{"n_layer": 11, "d_model": 512, "n_head": 8, "n_kv_head": 4, "head_dim": 64, "d_mlp": 1024, "vocab_size": 32768, "activation": "swiglu", "norm": "rmsnorm", "norm_place": "pre", "norm_eps": 1e-05, "positions": "rope", "rope_base": 59900.0, "rope_fraction": 1.0, "qk_norm": true, "attn_scale": 0.125, "bias": "none", "tie_embeddings": false, "parallel_block": false, "init": "uniform", "init_std_qkv": 0.0432, "init_std_o": 0.00921, "init_std_up": 0.0432, "init_std_down": 0.00651, "optimizer": "adamw", "lr": 0.00121, "beta1": 0.9, "beta2": 0.99, "weight_decay": 0.25, "lr_head": 0.00575, "warmup_steps": 277, "schedule": "wsd", "decay_fraction": 1.0, "decay_shape": "exp", "final_lr_fraction": 0.05, "batch_tokens": [32768, 65536], "seq_len": 1024, "doc_mask": true, "train_tokens": 437000000, "steps": 9090, "dataset": "wikipedia_en"}
MLP neurons of a small language model. Each row is named by its layer, matrix (gate and up: input weights; down: output weights) and neuron, and shows model dimensions 176-367. Each number is 500 + 50 x the weight over its row's rms, rounded and kept within 0 to 999. Numbers have three digits each. A neuron's up and down rows have the sign that makes its largest values positive.
After each neuron's rows, "raises" lists the tokens whose logits its output raises most directly, leaving later layers aside; "fires on" lists the tokens most often at its 100 highest values on Wikipedia text that the model never trained on. A number after a token or word is its count.

L7.gate703:510566670486490382499451543514513563538563483497484432533427495568500513519564468396514491543497527541451532529408512574551471484543490506482575513509545517494545466492531530450483430554501470507519474488349486554525530429551530531547466543444467533437551469508490511553506551488482431507445456560521556539470473502452485488457541433461453485482528566469481494505468503520435480509417549472466538394467453486446404528520462384515502477492478516493516477548565592548501480471471518476452525447570462564537436499411508557501424506508471483532586493474540419529520436509465487491
L7.up703:492525541414515568442527486531526517449468477516466460499475488472447485438472413455525508513586571514585513502440476590527550559571452493529503504511433485438476574558528515508470400576550494470475475534401581547602530435551605507476503555410527421567460583488423534536501538475439516470558612488531487477428584528475537569482447465542440504499505544524530468547466483511526487520480558479432504480546421585441416542532464499507551487536535537513525462485483508441516519504501462472508515533570476477471503443448506545495451493505433454473554450473555461429507457416391428507
L7.down703:500543437496436539684534494510470423546433591510612456498559422459461554511521519458494555386461503509507496524471528492438461553430533537478433491554485531518369538527560482357500497546497588448499452557551575511540541459511577497543467465429495464498483549449531469495530503556513498536422557518550336546407517551571528531496445484448495509558545467557573497500613602519517471513379486439458550561473510531480458495538585531566502514533530493554571490516473457545513552469435502477612497537566531435406547408573506449517485500504497445421449566570519455546567529517538427493
raises: "better ", "also ", "known ", "now ", "more "
fires on: ", " 42, "is " 10, ") " 9, "|---|---|---|---|" 7, "are " 4, "Born" 4

L6.gate940:550510456494496519413561492447534520497620554511493454534467469483498538486460437427527467581494531500467489570501586441481538514470490495496551533514549526523435533428443523582544500431517482510551443420522521495538466450490438549563527583498436448557488459503536390549477520569496540499418485460530490495640538550485464425538537464423496536527481552449516440502460508550602482424506617490578451493453492486574565573527485476470436512555495487393505495617468455517496526460511487451457472468493523503553414461414506645480391508511525469501615488417504443488473479553448526467
L6.up940:407561480444522554555547488444471518501629559445500377490485538456542469452447417489518442544523494503460589486543461513469547475479477581428530628487478425507541431462517504524495420520429582541494452522449529513434560524504501524478452508453473436549551491554518566547499515534515505529425510404498478557635517506502461450444557554420528483437591533536500473463514501491491494589588522443558494498541489518456504483477479453486465589466597492448464492476557449464486473430520506467446507497450406505453464599442498424531484471494485484509471518456517432517503550419485531498
L6.down940:528479412508546498710497479443516447463527540519502549434437486473500423557512506392566514527443465465533461582582531452551473444473552518493478398372536448481494450460505414522496540588522490514458481528441521426462521510491449425475473500512597473442508544603487382499511434416412504530451533528552521507438518534578428618495412513466481427500431555489516532469384459493473537482512572465460452433508507549527555448519503516525536470478476494479572471484418455461516538491497496538466519499454562447527535409434511468478554474420535483474482465537495547546606461399457525434
raises: "the ", "any ", "they ", "each ", "when "
fires on: ", " 72, "that " 16

L4.gate852:514481538478486531461491413435469567559573545592467498518363486580494629521432525586502474470591473556512528578533530539469538507508455538523530454428535480539499549441562496470436482426510491527546570461476402438394533508529480555524533529452485487409422536514510417535443526480507490411558424604570471534572494568511444390467379609554426549497507491471569570477491531475534479457484476449478551448546547513496546492552494521503528504468429535448496475544477511499430499498556617580436407427505477622461408533532548471544494490492528524595583501444473583441508373486517514600
L4.up852:466529577456534573540569479426436492490550518467614462485410515484487512553493445485553540507541415560387448515590472474495506455520483571396499544437526457459456559545435498469531486529470412501473576568517511448388460541439495488558360575437439457439564492530576477438502500502479447477425471445562486476538513488508502483528430472510497487374572439498479460531492555505431528489557475532559533523483501490460463473553562404492531620441517543540523437553514496462448392475602519494450417476527458512402521546549466462457467411548435513512472494522471479436609504503428506457
L4.down852:412465456554494540694519505379471575472512609482554553450518534413447483594528493526548517569514414494507538472545499530544452587497490567597481462513556486537475474472517436513415558463511400536443491536566477434528541589504547427519463537474477465388484578476493505498564386615437610537409520444497446422501445537443540474525561497455475524488471483516554500489530536430555527449527627455527401519498571491515503536507517595436466518516498430505476481520454411493488490503513462500448493521434616486453457551520525562455429491453514480509521478531494497416432485571503503491
raises: "they ", "she ", "he ", "it ", "however"
fires on: "; " 60, "as " 11, ": " 11, "until " 7

L4.gate1018:461526508558489433439493493432525565497529487604539565534517574509443464502482431427459509503457434467489586586554507497571554559524436580478467519504494459513448548441480509604451481385415536487509558408479480452492518491496489477410504433524482520573440537489418409528507479463473603502404513579509481405471439495443472520492522483515418468494456498357497502389444611457513494451441511528514458467456550452524537487504414529560538473578413384528576454470449515532460485584449545430424517525517444460507455543497501530554362542441536553475611505492466419522515425488533531519
L4.up1018:513515524502497428523518424526488526445528446478502565488596546489451506579619579493508455541533377523475516536549460505546550464472461527536440454518483501416521439482591436518539598417399513537546414554500565483496455460562549578476436437458469434553533530541386550507490468533479471563510460585469422501555430590464555584586544535452476541508453459441534505477482519577465491461496483486518521540496567521547430415455547492428449504577488461582576498410438428420547399560535491459503562498451466408547450439500475488476426517519526553511489568508406397533420547477477463400
L4.down1018:530568517519450490548471485504520461467437533511432517496582523509474502495595528579619442522390440529506462402486537483485511563456518514624401504478474466384479441479594460434510559572532556535524524569552523588469463480513500465427426471554471412515618449468441558482530668473526456442416467559549480518462434503558575570551501481398579581478441462504516536573539499477499488498508468491460425497549463562522571438523518550440570459465563553599461574513514503521533377576447567546528427456490520494497481532549511412436521485538513519495433506535525562505453521597466534551
raises: "6 ", "4 ", "4", "7 ", "8 "
fires on: "199" 57, "200" 19, "197" 9, "198" 6, "195" 5

L7.gate772:502517542499537550481539465506598538467498466590597508530460594488485547513486433505582537527479569507484550473478555591484480443504508479491544490469618540537397560425604510544396449471519449518423404554438525530560472470473505520450512478496522534460394503542480483514570460560481511417522510507571470522523519478468367486549426427476484530559508589527414495381517498467529518426473563510542499541503513507515403570478485550514497469502524479483423475543504563567564539609486427545435516446549477429474493479483505563482452411539490515542522441559468492502436548546482510482
L7.up772:461540543498442457491542486512474464639506506527495415480516556497524537515458376418442494485477506608489568530530448482471511476456448510370560473421538535490456494522500600486471588541486553507476497470503526521499521518519522486591384500437508481517469565525569561524506449456488525444466440513538474523490532504562510551459417474508544462512448515504445473558506506508557332471456484505539477414462445546510433453443487436563546453467579482520542465498581467351559530503523436430575551457577568549494505433542546539463517528517422464393456561505514546544434539523437502540
L7.down772:497494527471529538582517502371504461528518485486588437511507461445397408507514467562512536518391494563578501473530449549559530460561470452452533500466459484480517504553484445431425463453527495551516536467490505471553589436550508592570419487465541507393633579515501494524456443565451550489532502454449402519537542477532469567469557478517407471532617513498553520555470522543481493468388488528416597568427536454480451460577527437506464433466555566537514494484529511482592484462472637481480507511489564478472502565438491461533535539493408483450475426536523457597512563585512473479
raises: "best ", "better ", "a ", "sometimes ", "one "
fires on: "was " 37, "is " 27, "(" 16, ", " 7

L6.gate703:539455516484561477526432569506463488547575487494414434577516457554569562532547512550497498401544503480454565465470580491583434481456491470449489472527512523517498545508422547556477519454480515562561478487480597576432550510478551411456548484417493482533489457583524464444546499490440580418539498552538529522577526350481461552453552487560516434439521472505500465429451414551582503486472569497429551450551592519507563442534522472509456505499388482537454435472475537505595522531490504591555501512431498449490440456397563568595486479414575581473529418377535493546463421527441585476
L6.up703:509524596459521572499509491568536461567560515521472417515553568491504536508538499464577467576492559570552464424465498538532463567548457434392447491545477501491514511538510454550590483475549544538473514372491517582543615489515421607460532465489475444430518553600443542509450599582506520458522603491470440625493504478450577433526481464571476458461427477428461461399456568457550557468464440507444529555582464511436500518516512372389532412486493434511526438506476439455437545414608528462547500522446466500457526480521567506497521507552488512454496412525504427517514506522496516495
L6.down703:534541453490357573771484548491490508481470452530531530464519539474582487493486431656507499509515526484488503577529467480580554426461477418506465544578424510449540496501557530472477491519492513484472444518452506444437465506531507509513465562546475499477585545534483552515470547484518513423570543496515419592495604491517474471468521407508581539450515594442399470578549493558450472505470525534605549587480567469566464514557586553485446507536408527518514524483482483537521490529451392523510467510468442509561456538466477497438474493585428503556550461544560449539551564500479527503
raises: "Following ", "At ", "====", "=== ", "By "
fires on: "\n" 91

L7.gate983:523460581483540538476460468499386440495441457548485546547488533491421506477536571536525463469534506557434604422492517545435477462554529569532519527536465416440493518478570553483420384518471512436586523419442483557511471497435549585477539518513424578476498520591577533518506535481534456502505475531507516471541482485568504484462539533474467523497457479550577508443467501428557479475525557521498568479491528486509486591570439456499384588517405419498545479510451488519525503521526487473491483467481436489487428634441502552493523515540582414527519484478478634520438494481449534492
L7.up983:504496531494520562557497431431469625492409468535546516568459620565559508523517519537516568496528445504438588454517477565566590435495518453476499582507431511467480526529496575542507414492442429534431428491555489494511506520451505491526486524450484463520530640556545530434405480482529468418506490511528551497498403552482503564509532425492486428536512575470473564446554515560527551514505444404517536516497441541395423535568473414507503570471453627549424502535518540494528478507480523465418549443497541509471596515467397553473461449495508477562496514559559526465512511593460499432
L7.down983:519436497499502497620389532592591540530507475537512481545497489473405493571530587496477563435542469480449486497529484481547441525397553502534500471559415515527530670564537500479626494522519489505527538441623452516574508506464487512474507488545466592593567441452448627516458529496543412509479603479558507503489481494528468535493493465508533549479544482396588516448534514484539544477533452472513510455504518498399548477510433507598416507522486483449591622405518506497480494488547490558532462502555500507428523409579557484428546577534568521443480429509434413461559482532521470467
raises: "or ", "and ", "etc", "nor ", "ess"
fires on: ", " 74, "), " 19

L6.gate324:486486422544558473479474547447534450480530567431494474488448539585506509490560540490441572415498492488500549543464485532453510521448496570614498547496485491573461466507509581445369369411440459557555450474490505485498542583472533378454587495515473478472501527564521489531382497478489538528532510411601473517514517511414488447393444510419457493545571599516560467472492479493473455470535465384456496531471436532462504562463430475591487576512414568423538485470555457468469570392527580524472528476538526578457457539522496610615504460528501500582488441584535503497489472469435567556
L6.up324:409476471481469578510447476486476473547468501480569461573409528477455442495485484528503547465446516485518528528488480491583511522527483384596562436532509488475437422517459582537532540454465456542543582490480573507426577516397575457517516537529454460555527517538509560457450392508485506519503469515602456547458539526442453477402537543438549559522535528487457510536438504542558480553523444416539567550509502463481516367525543485466478564631522537493410557449666443442536435462551564519502514596548440499497521452467577514534504458432543505439513479576531536435518478454471474548
L6.down324:405498517488615498555423457488572441589513494575572424574382379572364432533455447556511563575457496550570480501558542588554494491560496424559504519601500619465503560493456469515481602509489489501449498527527472459527535487491477424540527535502473483496526525576453513517537496516480556542640541372495510506458467465488556526506480510431532446457557438507533478399510496552578464484516464413473458418444479470428482475527498542491510452514478504472372549410500566453486480517633368517537502538534511463467519524395414491457478544499536514450592573487552462476466506481538491508
raises: "\"", "“", "first ", "originally ", "particularly "
fires on: ", " 66, ": " 24

L6.gate49:483547493483528527505516482408522581631505479575524537521433525538509551548470526463405590475573488495461627535545404497433563493582521508532486524513491483546494499526520456444421433447404424485522504435477488424518582578524482497533543502533392456437536502530557500492499510433539469422474517490491543551564551497437524459535428626513473529538521492493522467392432591555427459457524428411467482446495527529504570598483523492412534576520490460393471517435441456486475476512411525520440506496604589584476462590446479520573485489466567508534611562473522577487537449515458514568
L6.up49:486552628533536468501510501453511685580513460449512454524471469493472455498425499570453608481476444456582475503554428489615593506461441493506496540550550568566575474495582554514456473385458462544438501493481489442462597538475532503499545487431476481498403477559505485484538435484395559434520491411534495521482454490508460495480472512487532459515517461506447543427481561456474462495557414540470549462493535534440505401520412504468538409508565564435538394488517458479479410537452530518459458475528477422482529561513497523519492497556531588517502419428555522496495515478463502447
L6.down49:436433636555578536556477550462476521578451575508616445466414449479462453455545553396537545573451438555482492474448524560550480499468504554528564592434561621513572483458540580521380470437419493516444559533521415487489554459416509457479466454543452475544406494525423520541469491563507520482526472439460549478489519549452515466454519448454524518547528502545566573465548514490543459493446477481507405523477518448506515539479480500432529375524504563511464510488496488565442509539531342491480507478444529400466540499417519611413513537540538412483496517480495434363427593370460483485
raises: "these ", "however", "this ", "also", "they "
fires on: "; " 58, ": " 8, "– " 7, "— " 5

L7.gate142:516509485530493420461449433608524515506490531428589472526382545480456463431505522473521506528574449533447609530562461539427559380510531420538547535439498589561475549498509549455482536440512430491467472588468492576448565566419513449532479493503474516468517501580496516505484485457586560520469426484566397511476511479479392457494415466539483570539519487552609495465577508482546517409474454449533486433498455481492591498474462531520491503432430566546473406464558525510465533417537527461531433515486527477437500505489481512454477403543624539569513559483405500498515595527443472550
L7.up142:494569457467470502486554494447531493529556482503516473488504520553485518482469498502579543435542507440512426497503394510549560543524437499423480561436454612565508627494526547574495500448524524549558556560534449527571404558389598498523513464512469517554574489492426480497532531480515530554491477497602476452507436438421615542472556536486470496512454420544449581577549562512567393427476513531501505466571506552475547433435440472522537416488488481566446445549482479513502588586467489496493473475642498555526470455495548416604504529475527471538522579510517488491515501494367520488
L7.down142:497605466534519554431510453404523511471444431430510501483421566459399517484445493560496450465547381516562450468610466520547473482489523540463503433500482557459489396521495448545524503476558512510436547557495453530526460560554479514484517429466557481453543493513454493578466540471459598581467491576509466454577387565440447498476522486498461515472523504558522596486452538463494541468542579509482503490495490472492536495498512470513508489493504535524502560440476468518510440520526467453411479537557472369504538441418452554545518521580481540427494500516456482491400506533511484476
raises: "its ", "the ", "it ", "this ", "this"
fires on: "to " 21, "in " 13, ". " 10, "In " 8, "–" 7, ", " 5

L7.gate981:539500504468558529463495482404591525485574468459574446522532452457514510373464471480605429529553571497531504501564618504462530498452490548445505566391516398479429486452513590603501519449566449479443481576430458532528507537495538474498484491550483473558487448481478479600504419574529531488513466435540564440580479489484552469557530450504442443461514471515590446411494507512501416511535588530601506532429507583486522511476465536405529417533471461544466464587549411509495562456471487551487497480553518513519547562497468563467439521548601482462445416503483417521461484470512450484
L7.up981:447568562431525626469417471476557585567568473500512481508538525502407499516418421409532522548433570502510460492492571457455583489473467565463503545508522482456426504525489476507537478497473576550453472526517486579459512510498451539483449563550458451580524481494408534458499530481456455607448445433538491474510511508493530479520508530488438498529554506456463469423558547491498511571571458396533576586407552484438446455429496449533502528423528501507466450515553546526546439522477585526547479367441376446463564506525560469473534421500407522443479479531552465534485509451492460498
L7.down981:528471560493467668589599543486471403498530538439485501382419507478437479527520467472562476567497433504474499441484583486542528540410488440511412522450449466407507485502484530496554503484547432569433452519536389455502467507555463481453474463486494485462409463507434432543578424565505547452529552596537586498472453518523468510516555492405341479492471531478612587507468434597445583476536547521521510445629467469584492577532488537459500500508499389534526438495492515516425558520543438494473521480504567463604458523427450497532587412444523488464469540480514483449518500489488488462
raises: "she ", "he ", "it ", "they ", "see "
fires on: ", " 81

L4.gate813:418530547511527539460554496465436536555622563563461468467527564532567533559488521443443525381539504550453572481503513434608434523439439526485538532452499540495434509608479445549498440556530529488584414484509471489474550454534497450467528501443388497479516454562540391450445476588438578528514457537567494529581457465446500512515448477591437509484489540476490476581374455471532521448442518519567530497583582491516490592365505544459583548447467560407491383474477514444524517481430534581584421435539565554434459570528508459576542462459554599462534537488477501556570493520468502503
L4.up813:544542524505470532458515475402493537541521468466455525435431451577549470499594457567480500436568484609429517497537450406451441357426484425495470519482425500473503473503416422487446467548544396562604493396465476537536540468442424466553567480536523557467477538517587508437451435428496603509605487537521533477481508447494480497483556506510525524408501376475588495576480449539440414610494541517387472462469549455450532573491605509446495491550408428480481451480510440454463549494422480507411552524576561546523489489559575540553557445447472444511545520581542458498480523480516468501
L4.down813:491506521437444600870509508491485528463517442552518523483485581465493472477468481688457507431519531476459505576480491449510544527523612534468488511508512502521518513530559495466503541485482530505507397534520504516532458497495510480479459509496483571510532485563500402494526519457527503524609557533476538476528472358466481533443496543540589531550512514458474437502477484532536571445515531509563480490530522442467559516535519487531466538491453500545490462481502441566524550554476379503541560470461532542554515507523504509488456492491527486501502493561563485483510498435577515527
raises: "Many ", "It ", "Other ", "In ", "Another "
fires on: "\n" 49, ". " 36, "\n\n" 9, "\". " 4

L6.gate425:484495549526470586455543478472427529532624537497516495468484479568456542444426453456443538531541542565474568482470540527443491438545435521614483529411495541578445570466409558498443467430458511522452487434454552462533474488537373449532485570505470424567430515392429500485442453536428525528400400519527532573499425536511463436492523498534446494495418593513527515473512588481549456517503449467494496468467531500453508542471429509493572599503577482438597415534552517591450563440537576522541472428534478565423437595482535533533507512508526485517406481431547528473529532501426541596
L6.up425:542399463578475496531524570608524410568507515483525450582477438462515551420470436445475526508471466515492561507578538524504460533560516466546527491507483508588530490557486508463399487531377387490430600486441460499416602501505399567476431536512468478444524541480471533486526518513491453509418436534441600674597538529467466411423499521543437525505421468411533461406497464474574587560499484496480560569481466434432529534443500511521453506557542521473548486478544570485509477476487625505462428497499475460453520596435552481602541519502579651548531477389573505456563547483499470540
L6.down425:486500580471483494760476531521469525573471518496550487492476516495382448499488529390522518488524447534447420401510513580440540572504478481462571570564566580357522506510529457504508556512565507410452486547519466555496504409524586475467523521449505542444421530454433500565507453466556498488552550470540605421390522517441504486516525530510516543470459427487477429495529530537500541511545527470521507510457412540451485478499440430546391464467455439515455640456480363473477392575489418501491510515545494423557473456491484432434534501547543538609408513506499536436506485428505429465
raises: "or ", "and ", "then ", "particularly ", "especially "
fires on: ", " 80, "- " 6, "– " 5

L6.gate70:519537519445554464435478468601592584502501434412479505508514493539512459451434549500462479492495451516476571518472484519451404453434532523536438581528573532485504501429418456508407474503492415430516549461510450567551475446461475522495508480558467452473489372542459518498503443521567529597475458472522446524565474501417519384524449572583479539512449505498537522422481551488544564559484509463486470481608559486468475555443497462450504465543464475432569456494480475497427507508483560543501459492412518393446485556499477492430477446534551460467508577446603511523487550463391458468
L6.up70:463508509522564369467486419484460446450545448487466521426487515446554489473404502511353454447481464459492620528494561452454453452461493515531418501485588476493471519459475470486533459481556589531523417479459584530466395353528466539457491492562465588457521512429438509434500461522410551442533391520506544504525492558592535475462481592488512574451452416516530488336516498458463485491475471459433471531511586451495563529496450494564441484432499588493506413429436487512403498486444509435518553473504503471568541522509632437550441483458417558405513581453539563575452496452456564540
L6.down70:511455530466506496639524482570432480488428488427412584403483433491474483526573541737381508464478409486589455449509483477501423583486459554522461440432500373453553463548492551443506468542547477511548483484446591435494412546452455482520485492428505482601510455506534511497513502460456511489504562438523490451522546548484533519506525503543506482415551452445550551532633487454485432504557471503480578513475505496537555468505470571494516552465489526474534456482550545532472573532497392441569505466416483493503529456427533476434570474565432558482430462588594509572541535498458557400
raises: "\n\n", "\n", "3 ", "org", "2 "
fires on: "." 100

L7.gate420:550515557471484609477572383473501578558517540504558473553484541531487489522546469539524620541500532529440523502532446436530588522477467517603484453428489391388506521490423631499531526448527466568481515414488456560509436513540441425469528493534521482528493490485557506467393429495496435482607480533480509480474474515459478547514546424466484585406556557547484495440460480414516524465554520416518425488496488603447501435520644523461528505522501610450437499418475458464547487502484432530613576468581559515510522471584507554466477507590521503578469525571583493494459485478471448599
L7.up420:450420477529423592500520379542492550541495484485476467572576515518464562460537536530539637479509563524406527460504553485455502485467479496620466508565529458456496560517551535504524446558530463565512508402558451501519461521540485415572453488560519535496444415507486580382416517527471460498499549614530540435466590529595488501546532483489475524514513555456529446523510582480506485525551481424434511457495520495412438418458511548471545540527521642554524548464467475519602536538521508540522477406488506512518487477570494505513499448540547445464467418477500528371372497537523468545
L7.down420:514515486441525524945480532502499452538554472487433480400474523489499465453483448551529442468501534497507449560521548489561501489492534503464564527502561549554561529547482459452542501529461504463528512503491543479468490438375510543520543446535495442543505492525437564556509478464489493484512493524482435514496533364455522472483521547478511402505498441429490444549514460508479441419454524563475497464480555503559486527444433409532530437496506350465555510493544421490424505482505445472453473423514434525492485470433475433474552499483399505450477464510543513561492522463523513435
raises: "or ", "(", "- ", "April ", "and "
fires on: "." 24, "to " 22, "\n" 19, "and " 6, ", " 4

L6.gate950:552573496561595483521521559476504419570474500549579489442518554524499497451407536500460425586481516455535606468505588447541554495521485577605496479461537478596531550470477532580376582514507494517561435501517551492516411417523520520476452465540518525526416564481472486512545561480523564450533463540475482479482422464436439514493494428440394508507511554485510541575546594424545563491473420506534518455448454536568513491485566510471469545525493484466532509576532504464540519487505494620466575514465463557450390524415560559535424563497509481594543494450494507486496453517498454475
L6.up950:438587423467586569507493547553602492529471451498477513514495532483507478550509469479549512516501486450626451424531523517568470562511507450559524438569487469515482502419528462501497543592445492543471395545582504487478443480527481462487512499555499404464536520555380589543466516549423581407493483420475458546508520550423551498524563426505533522528528599512511491545534507553618560510495409579433473533531530538523501419574508595476505485503593490511509454568510485453534459458548427553509509449385434551516495524422571533552492520517517514578498464478554451485542507578502478480
L6.down950:429495508552539517764405552487460473455534493468481476521509494486454491510468516463539511510525485459510446494525463526520424484443520407464539447482647413456496551521498441466532398519520507469426421536495512501404474490517443564455556476468484439526533511509484539445451420502437520531499617549530529474572507521601461610598478465449454474492451557578515564492413459547494514505518583442516448447587510616482510419644378548518451479483456532581513506550506507500573486531488466543474495446414412454519563515375563531512524523505597473560454570566522511396601513545442487445
raises: "it ", "they ", "(", "the ", "at "
fires on: ", " 17, "against " 9, "6 " 8, "4 " 7, ": " 6, "with " 5

L4.gate487:493615464479575499468597447460510545518476485479438500478469476590566544583437553496504434565546466529555557536411565433454491560472532455521490540524515493492573531493510496453380408511565534516529498539505423549583417432445535492456539480537495539509444482540496503522438476497487558435549561536537430561560486494440470419443473538452459555489449486409524493529497530517592495542452552440465549524548509502443482607551489504470488555486550555460517520512481472475411642499530543562549490545447595461524469472497473502455448419409600566582577540469581515504477557502516537496
L4.up487:482482453406541569519506552462404583541615504497508550517408537543545501502432443490559461579618526618450584500547519418551545519498560510453556552371501484554460465514530538500477500515448549478488423417512476551358580543395487530513509578536451545483514494509550506507421513540489542482474485448519498535470560456440469466495473525509440530456525467512474458476476516480535490431521476409560520512565560498502481548442508468413518505464564595435522425476529369505516491446538529445486492479530489548430479513556598567514438562438584531549493470497527457486526480492554505503
L4.down487:537524450455533565976562492458486446464487454550593558462518506482517506492498468710469475454508497415435487581450500454548479537455545522520532503518522481500562495512498487549451552499532560514468412525506586461586464492515534529446423497475504545483484470484438409497489536517531500537545531555503498493443480420463558483450488505452534527506496521443517457500467462511520510432432528479575442517516492490491604483524530483494447545513495489491518527512473448545462524558557513514508545540444513505581476475520490508435449482487492448538474474525568500395544472485458501453
raises: "By ", "Another ", "Upon ", "Following ", "==="
fires on: ". " 54, "that " 25, "\n" 15

L7.gate600:469466449546488498394493492439605431483501475492525535489438533587480512476582541443409457536459505465577631499507484480535529515519523546468494538492504538568504478516482485563534541456473481515451598366538437576534505476518516514403514456499429486499445552539489452591531488542487565522467409629530480404595436452405504465471527611499436479530536499394544457440457480471516610540432573345537542466444503438535450547453523493506543470492445559548607458502434506531455575482460482472540560525434513544472406453573528509527502417454615441538571501539520463523526480464510531525
L7.up600:470539520544471472474507525417473522465554536446435493530459543544511497515539508496437396445434551596512555467576503545484467457530498583523434552471434464460500534552503403549571562523468559500504483464525542579474494492563511485523477471443475406539558511495496503520586506530549522518499519497475489492584512430465520554519572537517450405449498399441523456505511375474379566565498488445472482476342527517498544490392586453503493500571532526511587499436533442482480549479425490549636497432447387555475472499542519445431444454494503438538561507578471513558461567419498467448
L7.down600:483494527533498530744488495468482525478496426433450480471468498481503518587588508592553474511472524537456431413530518549498497567481527500540443547517464494352504516560551447492490529529524522499505422516534521566466496559515502462415472493427495452407575498467501590522543526539497513444456488444489511520500420522533570561545458548395536511461527446466509533493547520520518436459464426580523447483579557576578472474478500551461567454413498518587445495495430483511517396554495505496525485507451477608597438454535581446496541503523463501463484435582529583559508475540470482474
raises: "5", "0", "8", "2", "4"
fires on: "200" 47, "201" 38, "199" 6

L6.gate455:517516622479498479523446523457573549564512476552543555513453588504571541500570532526524501605446580521508534425563546544559526368524541463523437519420411480538468478484492504429468446517507461539454497369456521569487449468518522536492507533450518481473499569507556486526503449490458489453516577488496540495507603455438360539459492526515495411572385446459534520515476515498493599417456504540473455564492458470472470570511531471595522565526514514433617455503493418470511530460375569517459534451419431539458516508430537474511497446552583658559559551518473470490498597485456512497
L6.up455:502530477431458412498480528575491477496527535542456479541461398464620522447514488427576458469453524517496459439535564546501440455444451466489574570505484514600461525464474508552495419502496389534498503590484539570566582446438557549456574550527543474455611558626453548475629387575408596467552431561574584486455561525468458550405480474554480463435449453564494403470485436504508526429457582544516460486393486508486512553482589461474493434543556491479444515507460426552538477586456440498538559490589431484514505433488497394479520549521602511544467527530520466477539533483473576437
L6.down455:518502549514445471384528534492493392467548502439500391556576440476568490443510502370513519446502505524422457420570399528506448510485523448561425512557507335439482522505457473540491447513492452423459500586551451431447475374443503435469535570545448496527548494484499582552470544558475475474507585437570478464536476575516555562470467463469546500428503374477476491538539573489456506526426543469530561538556520430486483489565439448467532459487510487467585527578391465475442423579508440520430572555552478494471596491448428529460472478521507433439459428474583543579543504473458500518
raises: "is ", "was ", "the ", "had ", "has "
fires on: "is " 47, "|" 14, "was " 5, "ella " 5, ", " 4

L4.gate918:512483578535619458472454514396408411530608490531533528556477504602552530438460393490467498533534491448573606515579547531468547502456504502505539458477483508567488511527476435481472449422530447522459451414387451577534411585412516544438587461553421517477477414523511488423467533435445513516570504421541588466512469524410448444467375547534447344550483559535579473566504498469407444438532577452555512507508510494494515464497557423597467617485482527509471497477466440510512618511454555510532480477443559505443487543498498420593404518504512528546564490446482458498516449490478559512
L4.up918:605512628530515472511449593452401512468521420496429437495550519470535451547587496461545537481521592443496412471515492539488530531420477456512545450479462472548508521565508533460463538352551504570480434538479546559544464490555510502494550434578446436521490481543457533445378450460472541452568552454506565425544492569436485389446431458516523476508590479578563521541462469489461396517498559509490487529462491515416603425502509451492479459506498396436582556444524370514506479492497479548458540490453575450366534431460480399493481534568486492514492609563572514492544534436534539466
L4.down918:504504512465476527705495514478529503483473477480475533479513495511485471545493494655499470486515541487498440483531418500498450517508422501402465478491531447487556610597509564475561577499475482489523501493575559479512448493462492481426535492466584535571505556524494532529446506494460509491558556487467547445489530571571578487493525509439539502503539401508550581443532541494480492550535569479492577510506480546484599487576471486455488478492501524524519542470470495520482511615415411478513537554444574389417620447459522520454568595579471384378491528561480510541550504497431474490
raises: "\n", "\n\n", "the ", "and ", "in "
fires on: "|" 97

L7.gate476:434461460461554571450368532494460480533580467621467469492580515560539483477460502449491474427493523464549533495550507553500544401429494493480505528553495500482424507442518472515386464467550624535479434449526468477525416430468510499444490406498538480563391481592499564482493474553512510571478519461530583521487581468522486516484460457558484474541387523476430523556529549476485470563569549447485636490541546557490540436432441515440494551456544444512481479505455448478546454489541498530552447364472518495492476602452493554499531397563446482461415584544482430506530447538545470484
L7.up476:451471536543575520502537486526494559508550494494463498519587525511504473472445558636445504432430437431497515475442513380466458571480536591553601534487547476480495479612529459447438460518432481544475567418493491510617482510484495561531500533566456520556543555426520528511555555454525521554560495384509392460627489456441525437535448593527505453499566601526614553515589585429476524522547520453445463385519565544514532516515528511544408594554367564452442471477516448517578517534463402499513465435504512532520506506445518551449513463455525405533457477490473473459505468429495485494
L7.down476:539499441471498489515566515445495480522521491586512421571512504355570503503538431362501525542518533511510480454579536644486484596491520532461504552525458559466496509563539558486537465410565517464471499564551463489498477409522528478494491487558571601464464488490535476550533463543510374439474467464449503504480415478580501536506529499393562439526604518621474475404499549434434565431445568551578464488514539443437475572422543490466501361540474498489588534522596526501464514493493546482463484574509496477494504530470558528591460552540553500487474470569439540470510499489497495481
raises: "they ", "she ", "this ", "he ", "terms"
fires on: ", " 50, "4" 5, "7" 5, "2" 4